config.yaml
num_hidden_layers: 23
hidden_size: 320
num_attention_heads: 5
num_key_value_heads: 5
head_dim: 64
intermediate_size: 1280
vocab_size: 4096
hidden_act: "gelu"
norm: "layernorm"
norm_place: "pre"
norm_eps: 1e-06
positions: "rope"
rope_theta: 10000.0
rope_fraction: 0.25
qk_norm: true
attn_scale: 0.125
bias: "all"
tie_word_embeddings: false
parallel_block: true
init: "normal"
init_std_qkv: 0.0477
init_std_o: 0.00703
init_std_up: 0.0477
init_std_down: 0.00703
optimizer: "muon"
learning_rate: 0.0115
lr_mult_down: 3.0
beta1: 0.95
lr_head: 0.00539
warmup_steps: 130
schedule: "wsd"
decay_fraction: 0.729
decay_shape: "sqrt"
final_lr_fraction: 0.1
batch_tokens: [65536, 131072, 262144, 524288]
max_seq_len: 1024
doc_mask: true
train_tokens: 425200000
max_steps: 1692
dataset: "wikipedia_en"
MLP neurons of a small language model. Each row is named by its layer, matrix (down: output weights) and neuron, and shows model dimensions 160-287. Each number is 128 + 32 x the weight over its row's rms, rounded and kept within 0 to 255.
After each neuron's rows, "fires before" lists the tokens most often just after its 100 highest values on Wikipedia text that the model never trained on.

L11.down805 [203 152 142 102 185 173 109 137 145  83 119 100 116 159 173 116 138 103 151 157 140  99 179 134  96 171 116 156  67 108  99 154  97 142 117 106 153 147 188 125 211 119 153 112 171 128 103 118 160 176 146 137 118 117 142 137 132  84 197 116 165 158 171 145 115 126 114  81  95 145 127 129  79 118 142 153 115 134 128 144 201  85 164 180  90 177 121  82 165 136 125  87 173 156 104 155 123 104 186 119 157 114 127 184 107 136 107 116 114 150 113  66 109 114 125 141 131  91 188 200  93 126 114  79  99 134 137  72]
fires before: "\n", " 0", " -", " 1", " the"

L12.down703 [137  90  51 107 104 102 130 101 118 132 169  80 146 199 111 148 143 109 112 185 152 146 115 153 113 134  95  80 138 104 121 121 235 125 119 113 179 102  74 187 144 131 154 138 122 155 146 188  96 119 119 127  97 123 136 165 136 136 137 133 197  36  99 127 161  64 161 146  89 167  65  93 125 170  91 131  90 122 205 137  95 112 118 154 104 128 148 152 119  94  59  59  89  94 166 142 176 157 103 119  99  61 164 149 160 127 113 157 140 157 105 188 128 168 163 106 130 112 129 123 115 138 194 148 133 117 151 121]
fires before: " to", " from", " in", "=="

L19.down724 [124 161 170 163 138 108 156 114 104 108 110 156 112 131 161 154 135 138 119  79  74 102 101 149 120  89 164  90  95 183 224 147  97 174 171 209  72 133 174 127 197 108 151  97  74  81 120 140  96  78 155 169 121 178 127 134 103 114 179 126 110 143 162 112 114  88  82 128 113 144 141 103 113 118 156 103 146 144 134 171 125 174 107 145 118 132 128 137  89 106 114 149  83 119 166 114  74  87  80 162 125 135 122 163 112 103 105 120 148 199 159  74 126 101 161 161  88 108 118 140 137 157  87 132 161 118 164 121]
fires before: " |", "L", " City", "–", " Athlet", " C"

L12.down105 [124 187 107 130 145 126 110 110 156  56 108 101 144 140 101 127 162 148 106 148 223 158 105 142 119 180 118 105  76 150 175 153 106  80 131 100 145  92 132 159 164  64 157 125 132 177 178 141 122 201 130 123 130 101 141 104 107 146 102  66  69  81 108 117 118 153 138 131 168 140 136 116 167  91 146  65  89 192 119 161 133  96 128 123 113 140 133 136 124 126  96  90 158 178 144 110 108 142 187  80 142 119 138 121 162 128  91  86  89 123 123 182 119 102 116 129 161  73 115  92 129  98 177  97 141 133 116 165]
fires before: "\n"

L11.down1002 [134 151 113 135 124 142  94 153 149  87 137 171 163 156 106 169 151 112 126 187  86  72 133 125  53 156 154 176 138  51 124  71  99  99 139 138 184 100  87 157 156 167 104 138  77 158 150  80 141 151 111 183 106 110 147 102 142 108  87 178 149 145 120 168 109 158 120 175 191 102 126 142 116 131  95 133 186  82 120 224 154 109 128 141 135 151 121 152 155 163 124 131 140 100 113 119  93 137 141 191 127 165 148  98 120  88 161  98  82 174 138 106  78 118 118 134 150 100 201 141  54 144 130 119 114 128 151 154]
fires before: " that", " his", " to", " the", "ing"

L12.down412 [113 122 207  80 131 157 101 123 124 154 153 152 136 167  76 147  82 167 141 105 142 167 217 105 198 192 129 113 133 132 151 130 142 131 106  76 146  90 113 125  85 106 177 121 174 170 120 141 105 137 139 135 154 186  96  83 131  63 137 193 128  98 176 128 130 124 114 141 183  62 135 117 126 117 141 130 133 137  84  99 146 172 129  82 102 158 149 130 132  89  80 161 164 145 110  53 116  82  90 145 203  87 120 104 102 197  88 146 101 156 121  99 154 140 182 128 125 125 130 122 144 153 155 175 139 137 141 113]
fires before: "ed", "ation", "ing", "or", "ment", "es"

L13.down57 [155  85 123 170 141 153  67 137 130 106 109 182  96 189 160 142 150 128 172 111 152  99 148 154 151  93 140 141 133 144 117  95 134 125 180 119 135 129 152 159  90 151  91 149 150 110 107  91 117 117 131 144 113 156 105 117 150 127 152 109 161  42 137 107 132 119 211 130  97 135 130 117 133 173 147 150  81 111  61 123 132 135 133 180 129 191 133 140 136  62 114 155 154 127  75  91 136 148  97 109 166  84 144 147 116  77 137 154 115 121 120 110  65 180 105 120 130 201 101 102 129  80 119  99 101 112 178 152]
fires before: " |", ".", "ording", "ve"

L18.down187 [ 90  92 134  74  98 102 121 181 189 209 109 139 200 125 120 149 127 192  89  82 158  88 170 125 103 187 117 105 117  69 111 122 117 155 140 179 173 197 154 138 136 160  86 134  75 135  96 157 144 125 165 156  96 135 137 182 168 150  64 127 159 115 128 108  96 148 154 103 147 176 158 203 156 116 101 114 133 108 173 143 109 140  97  85 117  94 143 183 138 128 147 100 136 173 131 123 100  68 109 121  92 166  99 136  97 131 171 126 128 114 170 102 160 166  80 115 162  98 122  92 162 152  82  91 127  81 157 168]
fires before: ",", ".", " and"

L18.down14 [107 169 181 177 110 183  95  70 102 101 118  98 198 145 115 115 105 174 134  86 155 138 113 104 170 104 159 122 156 144 153 118 114 150 136 157 125 151 104 141 179  91 125 158 121  78 138 146 172 141 145  65 142  98 125 121 135 181 107 211 184 158 156 160 130  93  88 128 121 179 134 166 162 123 125 122 112 196 120 130 135 148 145 123 127 118 169 143 148 167 130 153  66  90 144 141 113 165 144 142 164  94 107 147 177 155 104  77 134 116 155  20 161 170 110 120 124  81 149  65 159 122 185 127 116 156 144 141]
fires before: "ation", "ated", "al", "ate"

L18.down670 [ 90 178 139 169 168 127 157  93 147 169 124 122 131 118 161 134 133 164 201  69  68 162  88  96 124  76  78 144  65 147 100 103 104 144 144 133  93  96 114 151  88 128  91 161 150 138 121  80 136  93 127 150 135 107 154 129 161 105 132 143 135 122 164 123 117 141 130 163 178 150 178 137 109 103  87 106 107 101 126 190 100  98 121 106  99 190 130 158 203 138 125 119 159 171 148 142 136 145 123 154 112 103 120 147 104 111 117 110 145 109 207 198 132 153  93 143  61 206 140  82 117 122  71  86 118 167  78 106]
fires before: "ed", "s", " to", "ing"

L19.down1006 [148 167 140 134 136 101 134  76 127  85 101  74 150 126  80 143 146 129 132 117 160 148  94 140  93 140 134 131 169 146 101 156 124 136 101 118 119 122 169 176 116 126  69 136 125 152 170 116 160 163 143 180 125 115  83 127 120 121 120 129 144 148 177 153 121 158 127 158 119 174 147  92  93 127 154 111 110 106 131 210  88  16 124 105 112 156 117 119  99 133  96 121 185 110  88 104 158 138 196 155  96 205 138 150 124 153 112 171 118 205 155 176 135 120 124 151 154 159 117 101 142 104 135 146 122 126 118 127]
fires before: " |", "\n", " (", " Rep", " and"

L19.down449 [ 71 121 115 217 113 148  95 134 136 134 205 133 184 139 176 135  71 119 103 169 139 152 126 142  88 104  97  87 139 114 212 158  90 162  94 179 132 186 171 140 149 127 123 121 106 133 124 128  84 120 145 138 103 111 141 188 120 126 109 150 133 145  90 109  98 147  88 174 134 124  90 117 133  36  82 111 132 126 209 128 113 150 112 147 183 129 101 109  81 136 162 115 122  81 157 118 162 110 124 146  82 135 104 144 138  90 195 126 129 137 172 141 131 107  84 105  71  94 136  96 157 151  80 119 195 133 183  99]
fires before: ".", ",", " and"

L18.down628 [163 112 139  66 141 135 110 134 142  70 128  96 198 103 124 104 142  67 166 142  76  80 144 136 168 114  70 119 123 177 144 112 168 155 166 158 137  94 113 117 104 177  70 154 155 108 103 122 120 102 149  47 141  77  90 177 124 107 168  85 151 200  85 146 149 114 165  86 147 136  72 147 151 141 128 128 119 105 106 104 145 131 129 129  96 147 126  84 127 135 144 134 128  99 100 158 130 164 173 165 115 143 122 188 144  89 167 110  71 180  80 175  95 143 163 118 105 108 126 133 163  93 101  96 136 153 200 106]
fires before: " as", " of", " for", " to", "ly", " by"

L19.down203 [ 97 113 105 123 177 122 175  90 120 153  96 130 127 110 112 128 130 116 153  93 146 120 104  69 149 163 164 157 181 155 146  50 138 187 161 166  95 111 130 152  86 179 114 112 141  96 141  75 183 170  93 142 142 162 138  96 157 131 166 162 120 115  99 145 140 137 144 164 146 126 217 107 117  81 157 137  84 108 127 173  90 167  91 155 156 114 113  93 121 130 115 119 101 110 129 163 128 169 139 179 175 144  83  60 141 146 176 175 101  97 105 116 150 117 164 124  50 162 143 149 107  63 163 123 101 130 172 104]
fires before: ",", " the", " and"

L4.down619 [219 168  93 143 134 171 151 154  69 123  81  87 161  83 143 121 171 131 166 161 139 140 148 109  80 123 104 117 135 144 145  90 117 153 143 138 151 105  92 189 125 174 131 183 116 127 136  93 148 128 129 163 163 142 104  87 161 120 116 152  86 172 156 103 140 116 162 100 103 112  96 142 141  71 171 172 102  65  94  61 112 148 134  80 122 128 152 132 160 147 125 158 107 150 111 137  99  77 107 146 145 122  94 173 111  85 139 120  98 141 191 174  64  91 115 149 113 146  85 132 180 133 134 222  91 124 145 126]
fires before: "\n", ")", "at"

L18.down788 [151 145 159 143 141 105 113 131  86 172 154 184  96 126  36 110 193 160 134  77  88 140 128 179 168 120  51 182 104 138 137 141 151 184 134 150 157 152 117 130 185  81  66 114 134 119 118 121  85 109  73 209 165 112 133 173 163 109  91 182 131  77 136 164 152  80 115 109  41 159  64 118 160 144 163 122  99  99 116 123 139 131 146 191  72 200 136  95 170  66 155 103  94 122 170 148  97 146 128 137 135 133 172 126 152 115  64  91 115  98  89  94  83 170 139 174  79 147 109 142 140 103 104  91 169 137  72 155]
fires before: " with", " to", " in", " on", "ed"

L12.down351 [113 181 127  91  98 108 190 135 113 153 106  41 235 100 169  99 137 173 100  80 170 144 113 137 133 125 193 149 152 117 157 140 180 115 162 129 107 118 183 105 181 151  96 122 132 124  97 133 175 181 113 111  87 141  54 117 118 125  82 143 105  88 165 170 166 124 169  97 116 200 167 149  94 127 168 142  95 103 109  95 110 150 124 151 101 144 139 137  82 145 135 166 159 130 141 113 176 168 130 147  96 122 105 161 157 110 156 153  86 115 145 124 136 119 147 117 102  99 157 192  88 120  94 158 135 118  88 146]
fires before: "\n", "-", "|", "ies"

L18.down953 [146 115 101 165 170 124 126 111 188 103 156 120 168 108 128 115 157 120  95 128 130  88 160 145 115 138  93  84 120 108 130 130 141 171 114  96 126 166 101 146 124 145 155 129  93 140 131 119  90 106  93 159 165 131 191 107 146  66  93 159 142  92 133 131 128 107 158  89 148 121 175  93  80 142 131 100 142  36 104  84 128 176  58 171 120 109 144 121 122 124 135 160 107 158 121 162 106  96 126 116  76 209 153 132 105 111  81 113 138 130 152 142 196 127 126  98 250 134 141  82 158 127 139 100 172 159 136 138]
fires before: ".", ",", " (", " is", " in", " was"

L13.down972 [ 66  82 137 120 123 120 181 103 143 123  87  82 111 205 165 129 158 122 108 160 102  72 143 107 175  46 148 120 137 155 112 133 134 153 126 174 138  90  81 118 104  98  97 133 135  99 123 132 103  83  99 185  84 122 101 142 134 103  96  82 171 100 110 180 139 129 167 155 161 176 178 154 135 137 139  59 176 130 128  86 138 126  97  72 136 163 114 170  51 126  86 165 127 162 102 155 155 124  74 171 117  81 137 109 161 189  97 126 121 129 164  84  58  97 124  94 149 119 158 106 116 120 132 159  99 154 109 135]
fires before: " that", " to", " for", "ions"

L12.down1031 [134 129 160 130  92 179 140 104 110 147  89 172  84  81  48 139 147 142 213 188 110 107 157 126 178  93 117 165 154 120 127 135 129 126  74 133  82 145  57 143 116 121 112 162 165 114 144 117  76 181  99 126 134 159 132 124  72  98 132 134 115 157 160 149 126 112 114 112 156 126 109 101 137 164  75 167 166 129 156 113 164 117  75 102  99 149 133 154 102 137 101 153 162 146 139 132 132 102 144  81  75 106 155 129 172 144  82  58  85  70  97 182 139 174 136 193 118 188 124  83 177 131 141 123 109 139 130 111]
fires before: "ing", " on", " a", " as", "ed"

L13.down126 [137 151 112 136 132 106 149 169 129 169 169  81 130 126  84  95 114  86 112 107 102 163 168 118 139 138 180 138 112 132 144 137  98  61 130  82  74  99 146 101  83 150 182 158 100 121 108 123 181  87 151 153 169 155 155 105 157 116 163 165 127 100  88 169 205 133  88 230 223 150 133 202 131 143 111 127 121  95  79 115 173 166  78 187 153 124  33 154  77 139 150 128 102 144 139 149 140 176 167 202 188 114 178 133 125  73 111 107 100 130 128 114  41 107 105 102 156 120 145 148 156 126 130  75 106 132 127 188]
fires before: "y", "ic", "ics", "b"

L19.down580 [155 149 140 177  94 121 133 139 141 132  97 156 196 137 130 133 139 114 123  73 147  83 170 138 100  61 142 119  97 115  99 123 170 117 147 131 109 119 118 204  85  70 112 170 151 103 104 136 111 104  79 133 182 167 110 197 146 111 139  96  98 118 166 113 107 117 208 153  76  88 161 108 102 131 101 100 104  90 138 117 111  96 136 132 134 135 107 155  74 185 189 136  99 203 138 105 121 137 135  80 116 111 173  96 136 133 165 116 157 119 117 177  94 106 137  94 142 139 175 172  92  96 152  59 127  95 218 138]
fires before: ",", ")", " the", " of"

L12.down1160 [123 117  88 155 153 146 146 116 124 192 140  90  61  84 145 132  85 131  95  98 156 202 136 141 153 197 121 145 136 198 125 164 148 122 147 131  93 122 149 110 156 113 103 107 152 129 158  97 140 143  83 159 153 205 151 165 167 181 106 156  92 102 158 138  76  86  98 132 115 134 107 143 158  94 154 132 126 153 148  90  75 151 170 100 127 116 127 139 112 160 131  87 173  93  97  71 117 134 173 148 132 172 126 148  99 152 183  56 106 137 115 107 108 151 115 133 108 127 113 121  87 125 110 117 159  98 107 108]
fires before: "\n", " ="

L19.down990 [162 120 131 178 117 129 161 109 170 164 119 131 122 156 146 118 132 111 105 132 135 139  96 163 119 135 125 108 109 115 109 127 129 132 127 136 107 195  95 133 136 123  81 184 108  58  83 106  98 119 111 101  47 126 154 152 188 123  87 132 156 109 189 178 158  98 128 130 134 170  70 188 169 105  82  99  96 158 125 144  80 105 137 164 110  47  83  95  87 111  89 121 136 123 116  94  99 203  54  56 159 137 128 137 142  81  96 117 143 146 196  81 144 127 134 126 122  86 149 140 137  82 140 110 116 131 138 124]
fires before: ",", " the", " he", " in"

L19.down322 [131 109 171 124  85 111 132 115 134 153 108 116 192 128  32 161  88 144 187 149 147  65  97 123  97 210 119 103  98  83 129 124 157 113 124  78  72 173 153 119 130  81 117 140 145  75  77 157 123 132 145 163 139 161 106 146 129 170  87 105 114  96 103  84 132  96 173 151 123 119 141 125 117 155  95 146 104  88 141 169 189 234  98 142  84 125  83  72 171 118 136 103 136  97 106 150 150 123 119 143 153 155  98 126  84 102 138 182 107 105  83 132 193 175 150 123 158 150 117 130  68 113 203 110 159 108 162 158]
fires before: ".", "res", " met", "\n", " 4", " |"

L19.down1134 [ 96 120 137 115 156 118 141  97 125 119 165 133 106 137 130 104 112 201 117 151 137 149 100 100 129  81 100 180 122 143 119 171  48 144 105 155 124 131 163 146 138 174  90 125 123 137 113 163 136 117  71 151 118 154  66 154  90 132 157  54 125 117 145 112  84 134  95 153  91 138 136 109 170  82 146 171  59 161 145 150 137  71  99 120 145 151 100 122 132 194 152 148 101 139 115 120 154 151  96 109 143 126 160  66 134 105 161 118 138 110 181 186 112 167 163 131 122  60 144  89 131 100 116 124 203 151 152 139]
fires before: ".", "–", "==", "%"

L11.down375 [143 135  98 119 143 132 128 171  70  85 122 114 127 129 157 107 155 116  78 116 132 139 111 108 123 129 152 164 148  95 141 148 144  64 200 132 153 109  99 109 142 131 192 120 101 121 136 151  78  74  96 121  99 146 161 135  99 162 122 119 128 131  79  97 120 204 149 131  82 152 161  70 142 159 100 138 128 111 114 108 143 136 136 150 150 182 111 131 158 114  64 105  80 161 159 179 131 136 129 149  97 211  81 153 149 155 107 162 162 209 105 195  94 115 113 161 147 176  85 158 137 152 132 108 163 122 106 142]
fires before: " |", "("

L19.down1203 [131 118 100 141 139  83  92 156 120  47 142 135 139 152  86 126 112 207 156 144 114 108 163 137 102 177 119  86 108 124 141 100 130 129 122 154  84 114 167 122 134 111  80 137 129 105 148 119 163  97  93 175 165 175 100  95 108 162  97  97 167 120 126 136 156 144 181 124 128  80 180 152  18  93 133 104 154  83 181 186 102 120 175 119 135 167 104 144 172 121 110 110 134 116 110 124 184 140  60 168 137  92 128 157 161 155 109 153 156 135 103 109 127 114 140 172 162  88 176 136 145 133 135 126  74 173 128 136]
fires before: ",", " that", " the"

L18.down664 [149 138 156 222 131  91  83 113 136 171 142 141 115 119 138 135 132 140 156 124 161  88 112 187 101  76  82 115 112 199 139 136  94 149 144  78 126 134 121 103 118  83  87 100 154  92 128 170 158 112 171 114 138 108 133 141 107 131 104  88 130 130 175  86 130 168 131 149 132 147 155  59  70  71  37 137 135 101 101 129 166  48 167 158 149 151 141 151 124  79 107 146 148 156 143 185  87 146 130 143 140  30 129 113 137 175 144 123 114  92 170 151 111 200 120 132  85 124 120  83  84 110 155 117 151  99 117 117]
fires before: " ==", " ===", " =", " at"

L12.down444 [133  79  84 138 114 158 112  88 137 156 107 118  82 113 135 168 172 133 100 122 156 103 144 106 107 184 110 152  99 141 126 166 121 139  92 186 132  96  90 169  82 103 149 133 111 223  97 128  81 183 118 118 153 137 145 127 111 157 139  61 148 126 124 130 103 135 183 131 102 121  66 103 189 108 158 115 137 106  87 111 142  98 142 121 131 114 109 182 150 116  95 116 162 192  67 163 141 139 107 175 111 143 144  50 136  83 153  60  77 201 102 162 146 111 176 123 122 153 150 117 107  85  82 136 160 163 150 142]
fires before: ",", " |", "–"

L11.down368 [155 147 147  98 159 131 147 124 109 161 119 161 138 152 145 111 133  83 108 126 120  81 162 171 180 103 111 119 136 112  61 151  95 172 144  91 103 135 140 169  99 108 118 138  83 107  58 163 130 105  78 191 179 154 117 118 113  79 126  98 136 174 126  59 146 128 132  61 115 157 171 117 138  92 127 150 146 113 168 188 132 136 134 126 124 169 124  94 130 126 115 108 146 124 151 164 133 102 122 149 124  76 133 159 121 141 173 122 119 135 128 148 191 104 105 181 103 177  97  92 118  87 159 151 153 106 115 120]
fires before: " |", ".", ":", ")", "ed", " as"

L18.down1147 [102 129 142 121 107 134  99 150 122 158 113 133  98 134  86 116  90 127 144 168 100 140  84 109 166 137 161 101  97 170 146  94 128 112 165 122 130  93 159 152 158 127 131  80 104 138  94 127 134 149 181 162 141 146 156 202 127 103 117 181 163 143  99 152 119  42 164 124 125 119 151  95 166 137 104  52 118 134  84 109  92 163 106 138  98 107 137 108 140 150 104 105 153  95 149 140 176 101 136  91 123 129 111 148 134  97 107 190 164 161 135 141  97 158 121 184 133 120 133 160 179  93  81  88 115 171 151  35]
fires before: "\n", " ", ";", " |", "R"

L18.down806 [119 141 156 136  78  90 104 146 159 141 103  67 160 137 124 166 229 145 179 113 149 149 150 130 130  76 143 147 142 116 166 117  71  80  97 121  59  89  99 135 114 152 127 113 178  98 154 118 175 163 139 137 213 154  63 122 108 147 140  98  76 124 153  94 108 158  79 138 110 221 131  95  45 145 123 126 130 175  92  96 160 140 123 108 139 100 124 123 147 146 117 139 137 136 138  71 164 141  95 133 127  89 175  90 108  95 149 117  89 111  99 180 135 138 150 151  81  91  73 104 133 110 153 101 164 143 150 123]
fires before: ",", " and"

L19.down732 [188 168  94 130 122 151 111 149 103 127 148 118 150  95 128 154 152 117  28 120  96 126 112 113 117 142 130 127 169  96 134  95 105 143  98 126 165 155 131 108 101 141 112 146 118 186  38 134 111 146 170  56 100 124 160 158 127 116  97 114 156 170 135 125 113  64 143 154  72 198 145 150 109 106 110 151 132 158 147 162 108 187 163 191 126 125 107 111 182 127 167 141 152 141 117 157 197 110 138 218 169  89 126 114 124  90 155 104  64  99 135 160 136 137 125  98 135 135 116  79 144 145 115 169 136  86 113 132]
fires before: "–", ":", "-", ")", "er"

L19.down869 [ 86 210  99 177 139 121 123  87 136 174 155 149 156  90  92 172 133 119 124 101 119 119  93  55 118 124 131 128  66 176 174 158 172 140 135 155 160 150 118 166  96 134 137 102 125 106  97 117 124 123  94 177 110 161 113 125 150 155 133 158 121 153  95  79 127 177 132 110 201 145  92 138 231 198 115 181 122 184 129 130 175 102  69 118 107 102  84 147 146  64  83 123 143 148 113 125 152 145 167 122 138 128 122 102 148  96 103 130 142 146  67  79 145 130 142  96 135  98 125  95 141 135  98 163  88 141 143  49]
fires before: " in", ".", ",", " of", " by", ":"

L18.down1064 [102  76 122 146 139 139  97 140 175 154 191 120  55 164 115 127 198 120  75  98 149 134  87 164 141 176 154 145 123 137 147 125 118 115 133 120 193  95 148 151 147 143 165 146 174 102 149 150 140 116 144 100 152  91 107  98 139 150 120 107 121 145 159 133 105 178 108 122 177 116 120 126 105 196  43 105  91 134 121 140 135 117 111 181  87 194  80 177 132 151 185 127 147 103 111 145 105 184 129 169 148 106 142 145 152 122 138 106 122  88 104 200  91 147 149 137  75 144 138 159 163 105  94  88 127 113 126 121]
fires before: ",", " and"

L18.down1189 [133  79 109 177 102 102 127 150 134 134 142 156 104  76 158 132 124 143  83 196  94 155 137 160  59 106 184 110 145  93 152 118  80 145 167 150  96 117  96 118 110 117 108  71 159  90 119 101 100 101 107 156 151  99 181 124  87  94 134 137 167  49 179  85 137 139  92 126 103 143 118 128 146 157 105 166  95 145  59 118 129 167 119  83 130 101 112 112 103 107 135 159 201 179 153 156 178 147  88  77 141 101 112 112 169 126  77  98 122 117 125 107 156 110 143 203 135  94 147 121 153 135 129 131 126  95 179  89]
fires before: " in", " by", ":", " at", ",", " to"

L19.down1208 [119  97 168 143 101 103 118 148 146 128 107 159 121 125 118  97 151 169 116 166 132  93 154 163  97  55 161 119 146 106 127 159 120 194 125 111 108  91 148  85 172 129 126 117 169  69 123 104 165 115  79 144 179 108 112 109 155 117 121 100 116 156 153 110  98  79  93 133 151 159 151 164  54  93 106 138 112 149 110 117 125 124 139 130 124 134 148 126 126 152 120 103 115 132 118 155 107 121 117 166 170 141 108  70 111  86 177 171 185 127 210 255 141 138 110 226 164 149  77  87 100 132 116 126 137 179 146 147]
fires before: ",", ".", " in", " ("

L19.down290 [143 162 109 137 133 117 119 108 158 155  87 108 188  57 178 166 119  84 118 124  95 121 149 148 178 166 138 149  88  73 212 124 125 119  45 136 132  66  95 107  81 171  80 133 129  96 214 142  65 124 109 172 145 143 130 131  78 101 112  76 128  90 161 102 171 144 116 143 107  56 148 150  92 134 122 120 161 155 106 148 108 150 127 106 106  28 144 103 116 126 110  96 110 154 123 154 121 106 198 138 100 127 111 155 191 122 142 123 143 145  92 109 121  81 122  86  92  84  78 170 143  73 163  79 167 144  61 186]
fires before: ".", ",", " and", " in", " for", " 0"

L19.down310 [161 159 123 110 110 135 134 130  96 138 132 110 145 160 154  77  97 143  78  76  88 170 141 134 155 157 119 130 133 135 147 188 110 115 160  94 142  93 134  96 129 174  77  90  97 108 131 183  73 101 130 158 160 101 173 143 124 129 187 162 123 157 152  63 123 144 104  94 133 136 144 146 140 155 135 140 131 122 133 128 154 112 148  53 157 149  50 101 145 121 166 138 116 155 146 159 175  97 127 189 136  99 192 137 118 126 152 115 144  82  75 168 143 131 138 142  87 175 102  80 158 101 136 129 101 198 114  88]
fires before: " |", "P", "I"

L19.down377 [101 134 145 117 145  98  93 138 124 124 153  88 142  75 126 198 120 200  78 130 116  89 133 116  64 171 148 135  92 104 116 147 129 124 129 117 182 124 100  64 206 149 154  92 121 110  83  79 167 108 123 110 164 131 100  82 143 145 111 170 204 136 171 109 143 141 157 123 122 127 159 116 200 139 101 170  94  76  70 169 123 133 131 127 102  92 119  88 133  76 195 134 131  62  75 175 153 150 127  85 147 123  60 143 136 178 125  67 141 163 113 132 105 167 131  90 123  96 137  88 114 127 147 101  91 136 119 149]
fires before: "4", "7", "2", "6", "8", "0"

L18.down165 [ 65 122 178  51 138 117  84 130 131 138 129 167 106  94 195 123 116 142 147 122 158 111 163 106 142 202 113 135  91 144 155 184 143 126 123  46 113  58 145 107 141 142 179  72 158 140 111 151 174 100 104  65 155 131 108 100 125 140  84  93 155 137 149 162 122 124 108 121 113 102 151 129 174 101  87 103  94 220 152  94  90  61  92 132 108 128 105 133 165 183 119  99 128 104  89 149  35 100 127 150 119 102 178 140 157 153  48 155 157 141 163 179 134 118 127 168 109  53 130 112 144 125 112 188  95  74 152 135]
fires before: "\n", " (", " and", " Japanese", ","

L11.down1009 [ 98 113 108  45 131 125 109 117 155 133 115  83  79 126 130 124 200 128 113  86  67 132  82 130 121  90  88 110 110 125 177 181 136 102 134 148 107 162 156 121 179 147 124 130 105 158 169 139 149  83 167 179 114 114  73 118 131 148 143 119  86  90 135 143 115 157 163 118 140 119 142 159 110 147 151 155  79 166  86 180 192 171 140 129 135 122 177 142 126 179 114 159  86 138 165 185 184 170 108 132 127 159 175 124 130 132  92 113 128 151 127 129 100 100 130 114  80  80 104 132 141 168 114 105  46 124 148 135]
fires before: " |", ":", " in", " the", "==", " of"

L12.down963 [107 114 151 170 171 106 149 106 139 150 107 124 118  94 179 114 131 118 171  72 133 181 173 107 170 120 157  90 137 100 124 113  95 138 132 140 122 120 135 117 154 125 156 196 127 128 126 122 138 176 127 143 147 148 137 122 124  72 177 135 129  68 116 117 151  64  78 167 144 128 130 142  88  70 208 107 148 123 134 120 116 165 144  91 102 114  97  93 202 100 162  91  98 139 102 167 128 159 134 156 149 170 151 120 164  99 124 125 103 153 120 114  76 109 190 152  96 137 139  55 140 120 112 137 115 108 122 184]
fires before: "ated", "ed", "ate", "ation", "ates", "ative"

L19.down114 [125 136 180  99 181 127  85 195 164  91 151 107 116 120 127 128 158 113 189 140 123 104 155 117 130 148 126 130 109  47 122 129 132 164 112 120  35 102 117 142  85 203  93 136  95 179 127 140  93 143 153  45 148 117  60 117 154 103 110 111 178  92 163 130 114 129 132 117 168 141 151 163 136 117 185  75 131 130  82 123 107 112 159 125 169 119 126 130 175 103 133 115 177 142 162 153 139 181 160  92 143  91 174 133 167 134 164 134  63 127 157 213 212 140 103 145 100 169 126 118  67 115 144 172 108 117 146 127]
fires before: "\n", ")", "):", " ;", ":"

L12.down1090 [148 165 110 186  89  84  89 130 116 121  89  63 179 134  95 133 131 107  82 137 171 133 107 111 149 137 156 113  71  73  98 108  95 176 176 114 116 160  99 123 138 163  95 123  65 120 175 161 150  57 113 122 115 141 137 111 152 106 130 181 112 142 148 140 181 137  99 151 154  89  77  61 111 170 151 117 119 111 162 124 102 130 143 121 102 116 109  86 180 113 123 202  80 123 167 129 122 123 148 149 185 137 131 133 191 127  95 143  92 125 103 152 111 147 158 128 104 137 108 183 213 150 124 161 162  72  70  96]
fires before: "\n", ")", ".", "),", " –"

L18.down403 [103 102  82 131 147 134 148 130 155 146 111 115  93 146 140 147 105 118 134  85 142 109 149  82 137 123 151 154 150 104 133 168 146 103 102 116 135 112 130 126 142 157 162 167  98 148 131 116 128 127 120 106  99 134 145  80 118 167 140 151 134 125  91 157  79 160 131 102 140 136 117 118 158 145 125  80 167 150 153 224 140 110 117 163  94  95  98  92 136 115 124 115 152 138  96 186  30 107 192 115  96  89 111 163  95 192 129  97 142 106 134 175 178 149  64 130 120  87  55  96  78 144 101 100  71 168 137 106]
fires before: " |", "ad", "ts", "ters", "\n"